Weights of a small GPT-style language model, trained from scratch on English Wikipedia: no biases in attention or MLP, normalized queries and keys.
MLP neurons of a small language model. Each row is named by its layer, matrix (down: output weights) and neuron, and shows model dimensions 144-239. Each number is 500 + 40 x the weight over its row's rms, rounded and kept within 0 to 999. Numbers have three digits each. A neuron's up and down rows have the sign that makes its largest values positive.
After each neuron's rows, "raises" lists the tokens whose logits its output raises most directly, leaving later layers aside.

L2.down216:458478479532464571573519403513539498554467369545573551496502513452477493522433530545557483513511486520514463462503508495548481507544572520512490455446548532532474461498521537479460480534433539464498563491555516485486508467519498462469478560431454520581478479470521566525463466443495554529
raises: "ivers", "rum", "ify", "ification", "ache"

L3.down440:484446514529486568520543521443552427466496522482458495509462426349533541520560448559453498482536508462543478510474517519453537511499545588529462450488461499490527492453447588477507494500520473496498469497496497463491420527509492456488489537495496461503485520559490512487471499461526497508
raises: " others", " sometimes", " other", " possibly", " many"

L4.down1004:488504534537535469504480535513556554526507486473535511536537475522502492511503507512438451465485552591512596528494514563558564446489449488466574574428499549460496435474468490485596442442543512542478503483470483507519509495517518459518517535470495512471490555553441434502517530435516467504
raises: "00", "2", "2;", "%", "3"

L10.down396:514509472494468473538450565493528500444498510504531512504556473484499444586474539501527555480479494482520507439487555423499475508503460506578539485475507514487480504545501509470517464596564539510501528495491490527466484480548486503545455515486467608454475483400485508482531446514480515475
raises: "re", "lli", "rid", "nin", "nd"

L8.down544:510499499460479588514498455495486531457589546532544530479462522441501465450483461505530509481524496564529486511557510518460520470496504439518495541564413495515516485572479434571461474567426459493468542502561520555506563479504466545513457555560497502500484464532420487446589500487385484504
raises: "\"", "\")", "\",", "\".", ")\""

L10.down542:452557442541469495523557485494475513506479567509445513437550586430459541501477539532521585488480525447500468477533550464579475454466516422559432536484487464559554553465422547510503457481503513502525487474480484498466519504489496445543511498550495539456483596498468541476489493507523492493
raises: "st", "d", "lor", "c", "the"

L10.down536:509528526505531477431589461532547517466517493508475480451513456542510496528492519539570494490431446450438521508496511454443563530550517518536472537410505490512488492501520535542553423577451514563507506478464454500502505472530453479470578522453462472448457524554508573532440472511541466514
raises: "ent", "ence", "age", "illa", "itude"

L2.down87:496493538509512565475444422498447464491497423514471455436529413477468557501425488548499474511527473478461540491439469415517510534429430553490475441549488461497523488511538443488493529531529528526481606500493573461483506503509521542539515488451546511492469547510520435505457459550519459520
raises: "ous", "ide", "ved", "ine", "ph"

L8.down780:398454490531503521474490444539480477519464524473549471415516524523471507550496488496461479511451485517478530485521479521482460410491457540523435450459509440528414514522476500486508575549504469493526536583540583497511573528598558433428548531520566475453528522476527457478594545474468501511
raises: " degree", " degrees", " itself", "cur", " grade"

L9.down123:503450511469497499545534475416514511478513485447500502485485540464459428457434500404480543484407467504463579520506559457469477414464530522567478506518450532503445513479496581528563474490470499505486514534500452511491455451469512512496482510435534383432465527498524477490420466480455525479
raises: "ts", "o", "ically", "os", "oc"

L8.down371:450493461476526511521492516447550548513472504494564492462477493467481506585544509496507436502495532541538495523525532557476534452493497555532644477542534479436473548483519561518571523478509521508576530431572474509471497470532478444542473471467448498465460486502571480544484450532469471533
raises: "lore", "hood", "pt", "ly", "went"

L3.down678:437541558394487478514504521577497471516546516446416458557472441435498528450544536480504546503533503448443527546477520382494569474483478474482500491509472538499481537549564528530502473483379494525535503500524428533528509529543552515493474444495454511505533479521509536573470449516506421535
raises: "ation", "ations", "ator", "t", "ter"

L3.down590:480439504467536515453508444497511505487517462513499526457451571544474531465509533423477465515559486482465458516513465436504499481522450548532402481552526518499523499465482522504485513467480484443468483475542531523462504533490495506522479513467541534487487516412528433519466562556528498488
raises: "door", "room", "er", "ious", "omo"

L3.down396:513542535549425481480515494508475488530533506504501496487482490526523466535442471525454499547566451538475481495483534512552480539499508440494441486465506418461543487532442482501566486460442498384512458580494459513468478474499489484514524573495482512440493526463542602449554472494507398420
raises: " with", " between", " terms", " With", "ical"

L8.down798:495513466484553532493479438498534494473513510450477479438489544439503475573567568530446461452476476505417573437417528514510527452521587460494501489532517509552508531534426517521506524472451546453589560552531525596441501490490532497519521489561527537478507530505437475488497503424470515547
raises: " and", " &", "and", " et", " or"

L10.down322:547499481499491500493462483501524520584554504525536422522486464454490548571504522532546478465542512521471519440469511551503507454608480474492528530485481517573465544514459504490491510528468549518519473466519540571469529529474469505440539473436493498456535500490459443466482464516539500491
raises: " and", " &", " or", " nor", " et"

L8.down487:566453471433512503505549490455512491493518528526530532576507472534395477566466490565516470463413473459495561446545459479508498544455583560548556555444460485600510548548474495523398486421502501484542478545475455554477533503484527499483509504510551500537468516477494527505527538446478460502
raises: " among", " elsewhere", " today", " because", " towards"

L3.down260:486457477509523453499460465480530521546545500497506456412479394492448535561474516506504504490403564542514488488498565445518462476490508448580449416525485540480486511515526488534480460490503454510546396518504429471506510462495453431484523562514490459504538514434469483518501482469390538539
raises: "o", "i", "is", "oy", "ory"

L4.down131:516541461564485468464435520477462520474495564527512533451461508452516528496493523520431474485584513446489447494541434507515514441498419485527420514507424517418504538556526440463535501549551462483476516607513449553525552517530488498537511584499596459453524547508479488547503440482543485499
raises: "eva", "acre", "escu", "ough", "jan"

L9.down653:541463514475458524497545434458463511554510487490515504457461514484459488576540482553500467491474499512528466439508527513491518531594542509492486473487474473555542519491454517445444482539474477479551463505462413532477458511542476530537499460463495495488507480520513449507583501520486529457
raises: " and", " etc", "and", " &", " among"

L4.down523:527521471576478507484500530546529493475561502527444499502529465516409506462476566508500544425494503573435465481493494466485449460490524500536499490528447487551556499513504501462578531440502481531486497515528406488508459478502455517549526446519497459420482549501507501524497508587501491510
raises: "os", "ine", "o", "ob", "ia"

L3.down113:503521447484541569551451520529550494486489475479441513505602474493432451521497503544584497496516566505484487537548465453511473478531504533471486474531493477574517515505486537506533438454471494547492507555545568521521416522505518512517538538466467485522554570457501480541495506531536480429
raises: "in", "ine", "ina", "o", "oe"

L4.down590:445490523441552462435509544420572499471529493553565475622509542563496420499520474530448484565508547522478463514523524417521420460507502544490437554435447482463521466537444541493488562444476460442549465515555475468466467486475538508498502507520533521475613503517480493444548520489459539534
raises: "playing", "slav", "nja", "nen", "n"

L10.down392:453525470515523482465488523472575447472462490494510522455447479548519578541462447498520457519437491497470498586495505442456501486536528571533562532444515481466545577426469473476551498500493503500510479515528510570536519461439504489511552498539529524450495412503573496479459518495509489446
raises: "ort", "ul", "il", "ugh", "ed"

L9.down418:463464473465537486543485503524446438451537473476450539562452510595532486506518525498495529510483528527493492476462438463453435568477509571544499486480568491492506484491518491562428474404465504482489532537491483463480467492416498568595508466501514499506544490534473553492506434501461521559
raises: " Chile", " Kazakhstan", " Germany", " Denmark", " Wales"

L3.down405:511489486545540482527523501587469516501459581494506502585531473477509486491475489536529511539560502583479425397519515436499477411489464531464559402521458533518451524564508515455509510475539464500518504535533520503501466469485449513444546512465514499447530442492525484544501553500442522459
raises: "ary", "um", "ise", "ps", "bi"

L9.down357:467523473516568524497560512473541475500605505552492468467556457468520532485459489508469441538484579517495461564438498449516423547596535544500574539457501434417464544532494534507484515523448503432493477517595494524537533483441468463465470497507535560424519484495457526488467488523497529469
raises: "uring", "ure", "ud", "ul", "il"

L10.down482:531573606557486470404503499532422577431549427508435477479456483497540499524548542494441479472515512474515401531471465556496467509483425426554477459498572541518456512545488464548527442519486473471461497566483472518545536550532474509489509548411483439473415490528468424544497445458576475459
raises: "ent", "ence", "enti", "fic", "enza"

L10.down258:536464423520522630476513511529523483497509538425436506396446445504500510531530500573493487417463430504532577524523504490552496452482466456485533406462547477484531514516518529457488527451447414519493521571504543518478478477521507516477560520493456526565467490441549524516489596500559478441
raises: " box", " Soundtrack", "per", "sion", "bed"

L3.down473:470511497479477452594418559516468484512506438507500449496495535530536508457466510522529512441441486493481552456396500503506503540516428524412514469521480425462526504461520541457457472501534500555511534464437488513473494587560477477529488552496449519445508426482569455532513485440491531536
raises: "s", "si", "sol", "su", "san"

L10.down876:569556524458547499448541476470540497506513507430542481487476554516423478597496512475523537430427513501532519509495484469479529500494505563524500506424545500544558504506461503548469485546465537525437569493456439426425454524508584474467482523530428514497520517468500436519517552514467457515
raises: " elsewhere", " towards", " toward", " away", "ther"

L9.down398:422533510482523507465498519516529586530442548497503503433521552462526454495526545537472460440557532439524552479464466580511524535493438596437480515540548511535535537552469520496492523524499487495504462535523449521439457500453568481502462508470535504461454496551493489515472539462520560539
raises: "ing", "ed", "ability", "hood", "able"

L10.down386:480493537512492465516539448528499498509530494484537437462537444474422456385489491529467554469456526539541512505479451552526516485501405475549482560570466469465456443452516618466454454491513489583536544533549535500501503528441467490612448504469521433514509471477488525456541589485451584504
raises: "s", "'", "’", "si", "ial"

L8.down453:469484521501537586552523545501537487508502505505483485476530575438521451472485490531501520432492566427461504529490524517466570528489489515516516381510520469552530535606443508487535495558507461486567510485531457570516503579477450566492539590466492473502486563504520546405518515473410479492
raises: "ment", "ing", "d", "able", "ments"

L10.down2:567519573559462430492489413549509477461469465526483434472493519495500442500476515554457535489433501474494544499411484507440479462500468490461528443507479518502480483477530458490451497556554487543522568489476452546511500465494528482560521556453506515499468457519509584538583525486468528519
raises: "s", "tes", "es", "ste", "ns"

L10.down235:370414396523533428532483505535489522574446515537515517467552542496508486473520459510510447430600454489520449532519468520480533501500540476533540526552458476485529462501563509496422485516443455546556471530553508562517542469461522509538486477427477487497492504467527501487509480543534480516
raises: " uses", " ends", " supports", " takes", " focuses"

L9.down421:471506491525518584575473517528528435518451537429545480550580481439534509515476484557450434481495527518483424461448466541525498524504469516544492474540554506438482465469524471506495561474472505532558531448526489469512446517544501474492537570576449516499447473557432488487424517451487462481
raises: " times", " II", "tic", " I", "town"

L10.down251:512457599530501528407444505472516429519502478519552423483469518508539483500426546523433468518529468500492473491485483506550505542476487520540482471510410480593538433512467561513514598573474463477589485505507531462486524503563595493528468502539512513425441539504440450429405563502516509452
raises: "e", "ts", "o", "u", "en"

L8.down19:452512517449487491502527542512583520505582563514481501511528494528509453544488479444478543498502489494566490525478499475447576502564518525524549505539524531491493530443488436476521473560493465418533488498498533442475493524459494503580499420515511532501534505475496474517475548533458442492
raises: " W", " J", " R", " E", " S"

L10.down984:461466508569531514472446518541497471525472505492534490490516571543450512461562450548525432516491511426494463441542516561517507484549441515494576564477522550498397557476479498551440521476502504516481465518487503482555521464456428499478443529496453577481462537485557431582493514544519548572
raises: " associate", " friend", "mate", " partner", " employee"

L10.down649:565482505485436471483505560486441544500520433455520547478453553544561416482537502500499539491543551485487452475470571518508503534525453500550524392505581485547582515489507473449473507487478536573450481527585596467502470500542530486565583483555467521540527530453521566456466516445511496510
raises: " II", " he", " I", " it", " III"

L9.down417:535545499481474542467498504454544443554484426520489463455463461492465583572540475483470502501435532484439529465515492550543508525392484516536536513518495435462482537464493562511517417493547397510504519495510490455489536527539519507535515459571556483489475486467553555474471489460482551545
raises: "i", "e", "a", "ini", "is"

L10.down122:513396473481494554502507443521536436504507537530484478562456515449448491547508523503496495503479491540521465520464487455541429510523518515513500484500529492548472432545507487473494502452500562571468503483495477555561457514553578561529548494510490537446474494447493525500483549472569472479
raises: " each", " per", " every", " etc", " for"

L9.down815:455545499536489517568496463575490489507370469531543563559479478484557510508497485541518500525514539505512571610465485470616476486524477494473488541565444450404506493506488480554490508512501475492506459529483540543490522531514520504430493546478507507466476498555490485451478491445530512479
raises: "–", "-4", "-13", "-3", "-2"

L3.down559:524452516533485452446515515490528464529525608485489458497468440487491489521446508489496539543482489529489541509448516491509477517492478432479467505483475502408455522494520515556555481486555485404423516555520390504530544551498545463471558505477492459441561476547536570483514497492569435519
raises: " closely", " with", " about", " between", "imba"

L4.down113:466485484532571542504473504503568552447552564442461469500522491473420448422422498467476473482551530524471519473491526506494526464469415532546507510586503529435524514465533604463462470489398525545557528469555456486546453501472476546455530454504426534436514435466516453453500533460571432526
raises: "ated", "able", "ator", "ation", "ating"